From a checkpoint of a small transformer trained on Wikipedia: capped logits.
MLP neurons of a small language model. Each row is named by its layer, matrix (gate and up: input weights) and neuron, and shows model dimensions 48-175. Each number is 500 + 50 x the weight over its row's rms, rounded and kept within 0 to 999. Numbers have three digits each. A neuron's up and down rows have the sign that makes its largest values positive.
Before each neuron's rows, "fires on" lists the tokens most often at its 100 highest values on Wikipedia text that the model never trained on. A number after a token or word is its count.

fires on: "um" 20, "v" 9, "p" 7, "om" 6, "th" 5, " All" 5
L4.gate534:572508483553580448496375465590503498602510513612432509421536462481489441410471479609432496451420559433536511474518479427475489449480564498473443541527458527475591438509511444520515478458455431437535375572507521446537520513424505581566525522433470477461569409564424519475532555474513510502477478431490479524487471555526576548494384534459425511455508450553502512504526431506577537463412
L4.up534:496523431504447483535457494577538488502521428552438434501515468408465534492572472520470499536468577513579504566549501550493478476508417466488461547461495456518537451559533495538503468469510498427575466525506495525536505487559453547465572460568500522570562516449451415445448449445490450505582548498485473581577427506497560449486537532503407518523431472516430607558447515489482557475480

fires on: "-" 22, "18" 9, "und" 8, "up" 7, "\n\n" 5
L4.gate569:561533533490469605580449518534500399451482535528486488526464449564594476496451414506463502504452552485487421540510495469537523442501491538537493498432449533507514559492563518415499477467414520533562463479521431432385443502510467492505538428450567430544620571510479545489549495398572585503506483567469491387492532425554491526543499459549532544505543559404559527537497592404532500431608
L4.up569:482446461441546568499562470602419465521442445486537495453523503561533499475451561566485560401451432450465450501614427433481497600466454497506548599488519476486527552522488523468586550534420459532603507467507439510408506454406407609488484526544503570560610431558427484510522463551460488474492517427473421548488548484533494477478510495453570510504539521397448521503480459494475553405523

fires on: "th" 29, " to" 16, "art" 5
L5.gate399:545529439421515481517522435410518484476532482530518528510440545446455429423385534537492522560440474559587462521474392503539546504567537570445537520488510519421514387526523589566484467460494498579458412435550555577495427540473430416476437448495449507475483492559441453474560533492495488503556554488497487462507523550520470528542440567475515497537537541592537537536490481486510469509461
L5.up399:523406441579482439485560467568447482509425443486475516576484540469521452521480562558530497443424408498486509451486418530607522493534462519499513490518616451482510488498577506504432492550480413528479452508472489460558449548526502487516499496585527551465411548470479509447438445465505513524611411460496486427451520495487492518556581557419534489480566521477624626497449466537530486460447

fires on: " and" 32, " or" 13, " in" 12, " at" 8, "," 5, " for" 4
L5.gate60:479486510583505352567453460447567419552479519448483499561468508458433512496488552461423495481521549540539519494478482503473551477508520455493413488522532509492486513653511454500470521456515481435563454537534473517562475532448500534470520533479506516513540441495598408478426613473407513428443555464476495545459471632470489526520453579552497521445553543378425548441469484510514463490421
L5.up60:458527510408493436453450531523432472549470498498565467484463422515500457449494532483502490588597469469600517485462437509554439530506442481502485422461449500475480464536390528500458465540469488544466432479481440509561507461468525400425484562498498497583614507467501374435420457535424505572607537487457525390447452521567471494566558587577508551477450564468617487428488331513531530420435

fires on: "–" 56, " and" 27, " or" 10
L5.gate101:481511489494578399553490474481527490450571428435437487557407563460552511533593407549573564462435524617510459425576427414539554512499481540520485578544512584541588486482589484452405585456554520550548498550530510532507485477431437594487500547477511423496500472513523458544514546417550540468527505483471570476482485482468447466470564425586587554535440411457504465484521491525476604471421
L5.up101:500434555483502546417544468555562501451521513472491463404507457549500556551497506505432520476454494494352459480423494572459446456524506438424513483543399438547463584510403508477503460478586580501471516412491501365476455501483568534529454497484564566581650459530552531521468511516444514457488379608495494498488580479514472473535477500515499425484530514557515520485509473456536473540463

fires on: " " 75, " a" 6
L4.gate74:541454511519432359492467530523554514464427602521522482504523477386527455580522478585414499550526547549634514598571437421375515396525547472444465502501564550540472443506600468547568541507565459405538443429518480458520478399542499466415446506585483589462393526556512424458565550408432452438545415540539444477518437476485545494524559474477449498523476388503571525545459432457528535435617
L4.up74:520465403511485504502440554479485520447484544518499531451445522448497460571550543606505360572553551519451408508481474413449557479546582431516541546454544489463497494496559491509543516623503428524567439564548448564465478417532452513436511486571537488583461437512596370517505497502495525597481421396555509505519546524399555469543454478433489647447370452439474473417499426488527514564433

fires on: "n" 32, "d" 18, "v" 11, "g" 7, "anc" 5
L5.gate125:472553541494469477540505478476446550534559577534497432517518462488633482521524562511462533466501497516462440517456578550545525410548541510521487437524383583479573550501458461494575533513565510421529465486473551424534535402471446479494492386432442424433484424568480520416525472469468490471578570499518450514540573510425518557463507480476408529548439461451520612514560624478547528487520
L5.up125:588539469557592503559487508495511471398438518575470494510420503471445580572466540491466523493508470501396479473547555596483512475505543499549509510475549401523494515539480443461439477485556521577503476557441581524459524457453441578502417540469607442482492506562464499586476566549556554464483512510539502481500568445441481532549537521438529356508474451466456483488504527550529462465418

fires on: "5" 22, "6" 14, "4" 9, "8" 8
L5.gate721:476480407527597492512511503446590456489420468563506497455459493451561404551502392501443392445459560524470407462517446495543624417530549473587472489435551457513584454495589535509586385510496443536521528523466463510505544480483511502423487497445543430512480518526487445494497493442552525519481553501558491486370410493406562572469530547437523508558500497420516502560397548438470563551502
L5.up721:498514494472525469482560512502451487414420506498421465384541500467415524485503470617439430517555497409481477504491539476494464418556517524404593514470499431470460456487400490476516468553560545559547455444453502451610551649460516511540504426464452517546524424491476597512503485355494430556494458485545469511455425446447537487522500513509591477450562529430454497464479409474545497536514

fires on: " of" 28, "a" 16, "ra" 7, "ou" 7, " Ba" 6, "er" 5
L4.gate152:524585452544519450494510400460555511560486547516535557436476514529444445476385473475437489550470436569506441447475444512549623493496557486431477502514458466509489409543519452495613531463449385504563531522546483545478480513426510574473399366472551423571576531474525531510449543556595475534498607447521609478506526503518523559476524464558488392496443527413545455617489495505470523542557
L4.up152:590494506508541504478545457633556610444467558539544439534445591614509444481542503506584555583526606445414401412506441472417537500383540456536501541519487525494468526546555460563519505444412560490564568535517492488476478414468556456407455458546567534531459486481475561463490478427534565458457484458543527498438511484481480526457508527547450443445473472479520500493436492571463464548471

fires on: " USA" 22, " band" 10, "H" 10, " that" 8, " score" 5, " song" 5
L5.gate473:481484434424570584570511457375511523520577542520514452520424501582484498585456533534608464556470481495612464566550518551416509464448475440424450516454478461497513470553455541485432480471412531487488505477515472458476406481465480497485566542482514541514448514602496496516594468545488495491432505463554541495455455513469479483493543464494538569462501472468593425462465532526527541543474
L5.up473:440411446496514497494463548489569498512542446511542493517460550570443559526401483499499486433561441513528500593463454524497445555522464481490449454440493499551538511494467589442516518609501542566407475503501495525475548594484532518464548510484499486485652499557539459500521507599456498435462468543545476552452512537547540445544465500505445500497543501556498566535496428536545491432454

fires on: "th" 35, "m" 10, " March" 8, "p" 6
L4.gate222:582427485567480487555444498605396507518508572599544550584459513468537429485482438477470432485546486523521430544484506488438518425467533520503501588538502538478584529436491482462476491449420411513483449555395569543552509629608494467442594480509536462387467441467424490568503444523454447452470495441532562482481500585534385502545452454449460568534477477476521527483435471525530555514485
L4.up222:477555577571542523428569400531520524473451564506548485530454560489468472548546454475486421522509465455501596533506465450469523531471544570512429527411478481507473527623490442467515450557479450547522486550465597554531517451477510522570478600494515523455436529478455556472459487441497575503516466496542468562550588531572544552413574526508497411495492505387476505511391535520487521490506

fires on: "," 63, " the" 12, " their" 9, " his" 6, " her" 4
L5.gate114:543603503509348440485503539611485561505438493536589565530545511484527456523485506544541497494451506481443551543606389427541509458479414503527424489405523489570530496452505424534524570447583435476504504398471574483468479574444547493537520538565515463436517525492529521520577541516442536392540633503481414470513484515577478554465485526534563530408489545451515565577508559463598430439449
L5.up114:513489648439459478513560539481470521488502531547513432455531549556556428522568408498575444492501440483557464554514518529482514464474512487572538475552458498576426460577512435503550559527458461523622525473508477489494499515486468471454492476472463614484558556463557494390606392520466530538505438567474542560533391439524531548401484443560476511547478548452489400458467544499413479510566

fires on: "-" 25, " V" 15, " P" 11, "load" 6
L4.gate392:495540515490434551481476418464528521525505535525497566465479429531481467529510464408472466560534376525531569511532467505407633461449494549421512537553461416485467515598398498547511464486566530488530541583471510523467462447558511427469540523576389553573515473459416594462521437504517546484531555524562470495383413500505524450508539624479543588461536543489518508489562486494524620485480
L4.up392:488519501505531537515403497488498521478536579529519417483518529517437526496470569415509575568500546499488508519489522442495513545594528581474544573504435548578457440456498516531449485503496374477473488524564428550434470527565410404471579423486380633523508591603554544493429496440519500588551498491528486537489613450574385530537575600457520585430563499482432407445478457542455529554517

fires on: " |\n" 84, "\n\n" 5, ")\n" 4, "\n" 4
L5.gate682:521518545468539554440441510376503460520411492620464557519495504490571490569463464476613561399511599543549580518462508545519529519494562498468608575490364481470513436448492459534568436514516393565509521558485472531576416509500488460512559417514488505442405497541585544494434563619505481460404523514425500422511518440544495479529522445539553532516435514511522490512575511521640471463502
L5.up682:500473556560497537489388477430524471617496474418435482476513433501510480541462490554501521519527552514549563492563467568510465553491437491428580537534446510466569410476501506424508506529622451565479442594525509461583443505377446462535464437475536410531503477496532539558474453537564515505428485552457487487382497493477533523500411507490554541488571502525499440463502547436550531490507

fires on: "ive" 16, "R" 13, "p" 7, "ation" 7, " resp" 5, "-" 5
L4.gate220:478458452579500450615495408471437510511418576394530488389546466477561460488491388486485534399569460530502486542438538527499526494532417494520441484472517515475556612468478507555465453551477471425436559525504487502476475480500522512550490475541480439494522547584476519573540487495454455496487495514472483475563573538499475565529399483499564523552408481505445468423641543442607468511440
L4.up220:495440522543517578528475561478437569503431576477614496568521476412597478481641468514481495522527465432470582540521542468560467548576442577478585616525509535486522567569511438408444514495435465505413465497563496595459578620596533549538504458551518509471498526410427503560611477513399405551478496530496460442439485473458564432556520492526487533427545557464465516487502509453400472422513

fires on: "'s" 74, "'" 10, " His" 6
L5.gate612:592571453490500514544470516437497429435488596453438537474563446482445462528480484481556510511485515581504441542494515454500505501504526580496432457514528469451479524445535527480436544387466580549430543533445430486561457484535450474552592484482528400446541544412482486563455419608477587583440564551468469556432455525528591446477511476518581563552533514546527553458492504434574535459540
L5.up612:497407533367458590526413596554547493432505495573457486508502436497436482481538480489485466541481423439530468448392510467466531453586443541434549527449445527435487502458506505547469448496516429485497511362453449441542528449569481480596496431548429486451461541474491468436482559475486498545394464472480509443404543531502449546497488462411526546539417520488447402514552473549484493462455

fires on: " a" 23, " An" 12, " an" 11, "0" 11, " A" 6, " be" 5
L5.gate559:551458432472517422539437528527425563471556626467532517541542388490458457500513460465480470456511547480486487484478534452492536419484492502461463478447470513587542512562486395471580406591552487467511471555460456499495508419411529467447551482495408493566457473526525414533522468499450548514556550449614505464504471530414503421504513453457543517564498543604471455510484453493523596552506
L5.up559:460519578475468486472600472490481472525494465492522534415536488560413472553500592491339452535464612518429554552435540556528487559497515490421531530476541547488462618498580433529559435470607425477569410414535410522463508539460482466447590508434481539505505479504543497499481551551459558565558373486485510524449518540634504490488559604423432512418448504579540477443508493420586516510397

fires on: " of" 14, "20" 12, "On" 9, " Total" 7, "18" 7, " at" 5
L5.gate8:659476494572494479438441406486534501580446459484525450466453454490528449430535586483504505509560442495527471473573465523520595522450542641510529557512582536571516426590484473524518505485550492511481483504541470402521447499543488447501469448524415463587503465534544515514485564464533462481435575485548560407530483526513458515433513470511457475565448513487543502502437546479504456550511
L5.up8:479539471505561494403512522473496404594556412534457570450473455467543532465525478475484497571491530455424483433538439529576527455463445531480460548495476520420487560532427605453510497443518492568529529532478381554455529419463465558551431487458439397449499440476455485544447512468475556656491477381525493528483503461447465535506480489477532340648517563542578522550448537504418442515493

fires on: " C" 19, "s" 12, "'s" 10, "30" 9, "erson" 5, "ham" 5
L5.gate590:562439471448469543517541536525456437460453454484551516446499540589464491577444455543453458399552447453503453540579484430526518525525569496569515592480543479442529437416407536462562482548416492528474441484407528527494474538521429436440608527506456413499409435552535465565593502516533567462530546588616426496461491526537545517464497520500513596540562425475535570508462479492620586430515
L5.up590:548449536535564461449494512533549464403426397495479508453467443548590451597510516470461503502380381552518435610446459474498487402511556528475423451548467512486489634455510500488457532609507430568526557509556528393535480525525454471538435541546506457536485483527488512468536537484520497510516543533508532490444426447412460583517496488468576511464464513463461465499410451500488508517500

fires on: "-" 48, ":" 26, " edition" 5
L5.gate367:471458531528490449516557397486442452438514491496539519466388502471611509607472436519475396452536536513458431536476486455534537462477414582521542524435467572582559537464471453545435471516447564458450380541564518576526393516487581532438506502505474451533504479403496499549490523528481521541509512484524571373563513515428445504459521532501527530431427473471459429561446492401423565545441
L5.up367:511432484602484454488523592485501531461496503452560411424444477538576487526527601501649525563466535509515554482430505576481513417535430524477503538475550495506521503510564531445526486489502501501504494498423414578448520617485445444520559535499547381450525506567390428600535636512514486439461527497506610501467546493410530502474492584618474537505527584523586478575532405453542437590523

fires on: " and" 78, "," 15, " or" 6
L5.gate415:479434407498462531515522511526510540562634426446476543525486428575448455557403505438571480443521494546601472440433485495508482432503507479596565454509470498543470480432532478546532472473491507492489469581436552547553431483569459434482457455582462486592543446549613463485471453427441500566491541478528518502480512582418550481527531494528504520508538568473532333421473413478519495509518
L5.up415:498486459602463551551486476583476438565520528451474462608465448432484532497566470493403411528502523407472510600479465482527481564515411469575492486505561494524500399521492479447481525572435497575449497454519593405484520453479481413430440551520543487506518560440484410542563485542493430554564442448463524506591388498450611506544567457575466554517490442491567552450443597484443556560469

fires on: "O" 18, " m" 11, "M" 9, "L" 6, "B" 5, " A" 5
L4.gate19:553505520472505464461573504514397542462538482489575578508498420512491552511509434443430512482466526579559435394531451517456603512590511539551431516414419495549573504524510570553518467520435500549515406475534465514407389492527540557482539517548481386479420492612540640499450592473433503487464576451602476547611460514397473491475476557590501485538472504522501462457452562451410535522455
L4.up19:481461475548548605533523454467562441537472449548529502437557512476500552530526491496476420545501447463502467537464410515455567498480451560532576614407620567535510511493459606618526506449486419565547496552522487487450593539461472413475456585525442499508526446551501517552513491476570546519511475385454442431433471474552529548572461468573495440465453537522638527557554538514568497458554

fires on: "at" 12, " (" 10, "res" 9, "19" 8, ";" 6, "ent" 5
L4.gate190:465485516458510518523521534464471586475593612476455594398496551440443531545527479467486464470527528545574450512468540487467509477500518503562577469449492486431495523457528531486520456547462389542459522562491578502452469502423517516534437446533518561483606497571493514504522493480471504513485551478425492487485577535493465486524490446554533494533587491483553360455566517472593538486471
L4.up190:539461539498451547461556508494462448484446583416527482470486501528552547456565486519486562514521384497617474499504490501478524517408565486546521513486490521529433520526467515501392450508557487495490531443529420543458540522403475565482461518471467550428410482474444500494525441498506495488472409480458473533478472462539533525433569473567462459559587458488582487537524469597518446490552

fires on: ")" 23, " by" 8, " and" 8, ");" 6, " Party" 6
L4.gate237:549558449528459547532506484534561553439517530494472390489548531457485419477478488437498504539472510571488330452457561440559561474539529522539515436527475436566552456404538501520548454492423460474539516549401538511564502372493460486493453589485474495478498560505498607401559445558466548537384539488533531515579497529496464494469440489488471594487485444524529595478536513530523436466477
L4.up237:507415436415482525427526450491508489421481475529458510500499506457480499461500460531436467491557418557526468629541568411449532536478534529470519498517429395474491451546477517441542513543424466598439436513594519452475457506434505520537523510469537553442570529472444575545466529523511527508391577484629479428457453547465509582565447518460539566514461442519522487558540406458489457480526

fires on: " and" 76, "–" 10
L5.gate544:532463538531507484498519462455602482574570592566434463557469541536539479556415468476430400474507524586501481565445461483521633441492597639521522477512540366478494570487521420524507482430499489516542423494566540518502469504419539432478489480554476475472595472494505476497558509465622591458501467496451617431550530544432450543454578511547497550448441481573493505508637509497428450613542
L5.up544:443474496516472486430510624341488465495525505512508521494459490478554500438525551498416498398480446514431533466494514536506493508467496443433481502523480477637450564472439479438514581534500391454488511535528461431476538587544438548400465441517457578469553494556429399510463430488449458560515533490544457526498539582476592581518429534430491511476505441556441558479548565493534478468407

fires on: " res" 20, " Res" 11, "AF" 8, "om" 8, " and" 6
L4.gate141:530507471475433408584608497518533555370461442402575501456499511522586536516404409582417460536501490517536458472454513562527556415528500516456541446543472448602524574499496431527447475506504437524627596413448512529521404498514525444480459547491478510480519472477605572524545477512532499441553552510523509482573551525429506449491510489478522542475463427485510548564404500524465481587541
L4.up141:544500473527439510533473543509583520482528475513526489520544422534506446400531497493440505503522523453608534432474446420491496485562577488522457502491494475401575502529452511420422493486515571493557460471500467393502424445516532589449581543468496489472467600442532478448380543454513524474604500453437543491558524535437524528527523536496463529433416558455577513497554493393428360613543

fires on: " to" 35, "ure" 5, "ron" 5, "ra" 5, "imate" 4, " has" 4
L4.gate703:562524463477426494519484470478471541552483489474532516463574552603415528496466514507601361427506425554535495458443497448498555469478527590546528410468577556505471499467504445482489496498462446546595516462448602488498460504500522502481473446548488478489541460577531580578525486500601420501534508492464468466516491481479518570502510423584483553515470487529608468608526473480426500568538
L4.up703:438393548563577496434584487512421540560491406462555558568479497468475443547491600486527516462481560473523491491567535457505488528525535481594524484504484442496489500573565455520510470498451453449465510498447532560459477556549582551480437503491591510556526455462421592480593522498477462622534512465413456519569522437482436436469494538490601533474451373443441488433479478557476529542457

fires on: " |" 20, "-" 11, "History" 9, "ography" 9, ";" 7
L4.gate234:501544448518522550442562446517479505580442531555506562522438482556436476551532518458514513538484558508514538485511509537537573503474562567454517577432406493576528599518549516457578418506587546468548527532396459501501533434568493436488437514499504475514565538393501506544526415517527472498506482564484440387452429531499482496468449582501515440453535516482423605402559542467469539418560
L4.up234:507531539637478503439411460535435485525604500529455506489454406377552581586534419469403481514576549580487525607413444588524565526476492457463449487512477479526516438515519483479455535495521527485515468491462431425461443451490488468475508512581512437464623554451513563515423489435530428545500493497559535479465453491495513540467474511447487479437527498486463423487405547435524543474561

fires on: " |" 64, ";" 32
L5.gate266:494459414525469483478555439484537537436535485474527512569480425490532500505460471494517543487430557502584623565498502454563611418459528502497556463504417389599508463591453531471538434547458562366441478440525468533560463565490449453528593497444484428627577553517477573454552463525504463481540466479497521485461401459477549486470506458539410541539495423431497463544486591504516471528491
L5.up266:557493576601446475456555461497558484455461438476430499549464523526568475572461478521457590534460591426556598441459452452484550483478520483426477497565567530516541471508433543536520429501511475547422441587476493502462610440528530548452459509466595530529531503481641442512487555461386586578420537547453530442421494498592464494459423470529479507477487547512509425535438492496527464545480

fires on: " and" 44, " vs" 9, " or" 6, "ear" 4
L4.gate14:495466454478494427533509425491434368451494429582525513503480527571570461556363481526490420563483586510473484573463430453503526383553603553491533502473523528641481403552462469450462489428545609477448424433480505519491379467541486483434446411526484471499441530488527574448520461393489421469565548495513468367468481515538539520455549505430560554487451500387538463581452480434562551607507
L4.up14:539426463385539487460513526507483405515602418466552457497536515536511542435561485510452430507503538478513502433405523503484575531576537463376503511483565506482530452554534479454450467560519503576455463567566456526481544511539555469433358419480397474526500514506518450536570425535475430474522455427521477485541524478463459507565519425519516605469404532503469487500537509535553441532535

fires on: " " 63, " October" 7, " January" 5, " April" 4
L4.gate521:466475506427459416451453549474434487464539499620444497545490531548495496527440471514424505530535526532531539501521449556471509472506505501489448547416513506528502599446506437514484546448490528454510445630584625450468470470430556495502558419542502506533447490520538600462545514408516585513581588479509505496528551529497412448436495527460515470457507566491577445474453390440547604512538
L4.up521:526584438477505443522454486477506529530523514486470515518425487455519474560462571365485428554474583423548527629468533592476546518556446409605516485516552519491541453559541522503534458621551553371539537555463522536504523510478482518516474503474414554508466502476460530436557431520495481454569429481483387379474467500554535469439461506407474473476503408460471557489476514510443445452491

fires on: "d" 16, " " 14, "a" 14, "c" 10, "19" 9, "n" 7
L4.gate734:546555543552520503455524427495467545525495493513497430558512460500509473595445433543606517476528528456508519468578452393561558551512566485553436453464499556553571465448470463544542484495482488521555563505449427528534550555540557465458434483405491505427467479582491498499511566556441461439389472433591507457506428530430513468436395462459646464532469479476489573582439513442506517431468
L4.up734:486499459550549429545409490508437559444534580520413554530515432554508533558540459461579496547504605528469500467428590501556493480412598449493478523465521550518526394414569453383435523608501486555462524504488380423471473504485538505485474455566513432567510516460547505456467349480515497441481452535559479511476462462510607404486470510444444456533477387559486455518489551491576534541417

fires on: "l" 22, "al" 15, "ic" 6, "er" 6, "ur" 5, "th" 4
L5.gate192:533539478455571500483499466421433455433434415497515625530487426533421527497485494373466536480556516529522533466542521410439531468471453480511432656469538526489593476474584524517515468498563555518521525500520380500552478484422500419570555525482481480451508553512395572387472589537508484481640546562504470472501469594455474442394496543549544509449448498476487469430472539422455509543425
L5.up192:484515590616450519569441499593486517546476536504450544559521463540484395524518507504501530508572474519501519507608560369489449447458517495444594562533444486535499413507504486477524540451412387531437432524527482422614503484570537566486434560530534519529481422537631450589520475474417484483524451529529512501508408591514488651464574561485435514510553587502450531515501508564538457470508

fires on: " be" 14, " vs" 12, " app" 7, " compet" 7, "ing" 6, " being" 5
L5.gate671:519483400487519433544437457435592520527523455495514554465539404465497409453515532401502442630519479487485498578501507499534528556493542528475500465515408527490535469499426497570545568434481489484562506541485517503551480476440457508482509486422453406490478575486507441502525549493544499514500524512470503479504538505532496518380509546577565552562582555370519523443592481453534546528635
L5.up671:433458470408446531549447598427486495568565512510432570564491555504586537502529520511437501508479478535428483496371499520522512614425609540469534469533567624446439528532482500528465395491530536511563479547554535532439529503465448530438495581389481509409560503519544490441460492510494448447473451561511519419526564461489432438452596459519455578556567513514476495376451535488466510499529

fires on: "V" 21, "f" 12, "re" 11, "v" 8, " f" 6, "-" 4
L4.gate469:509502407586463539464453532456493596460559520558498528516496469552485444494491420421543627499595485515433487539393543443475520526560457602433412443432473506506511487558433576503485555381487467460474410509562434491517411411440521462410510384516489468495541517489549428441497451494425545540505561476413484460489485556421605440458441560526487537617498513525517452413612485461503565565487
L4.up469:522482414504567497545569520375434532526480477476468587483565542509506501504477548610459520456503416509417526485480577499514501575546499523496486465556441500403470576470518573396519494581456515555471575592552489466373515449436453561490528546497565509495454383532464590495490459564417528494398551481519491474539579488500515504472419486530545447514441536414572504528568549509548512597567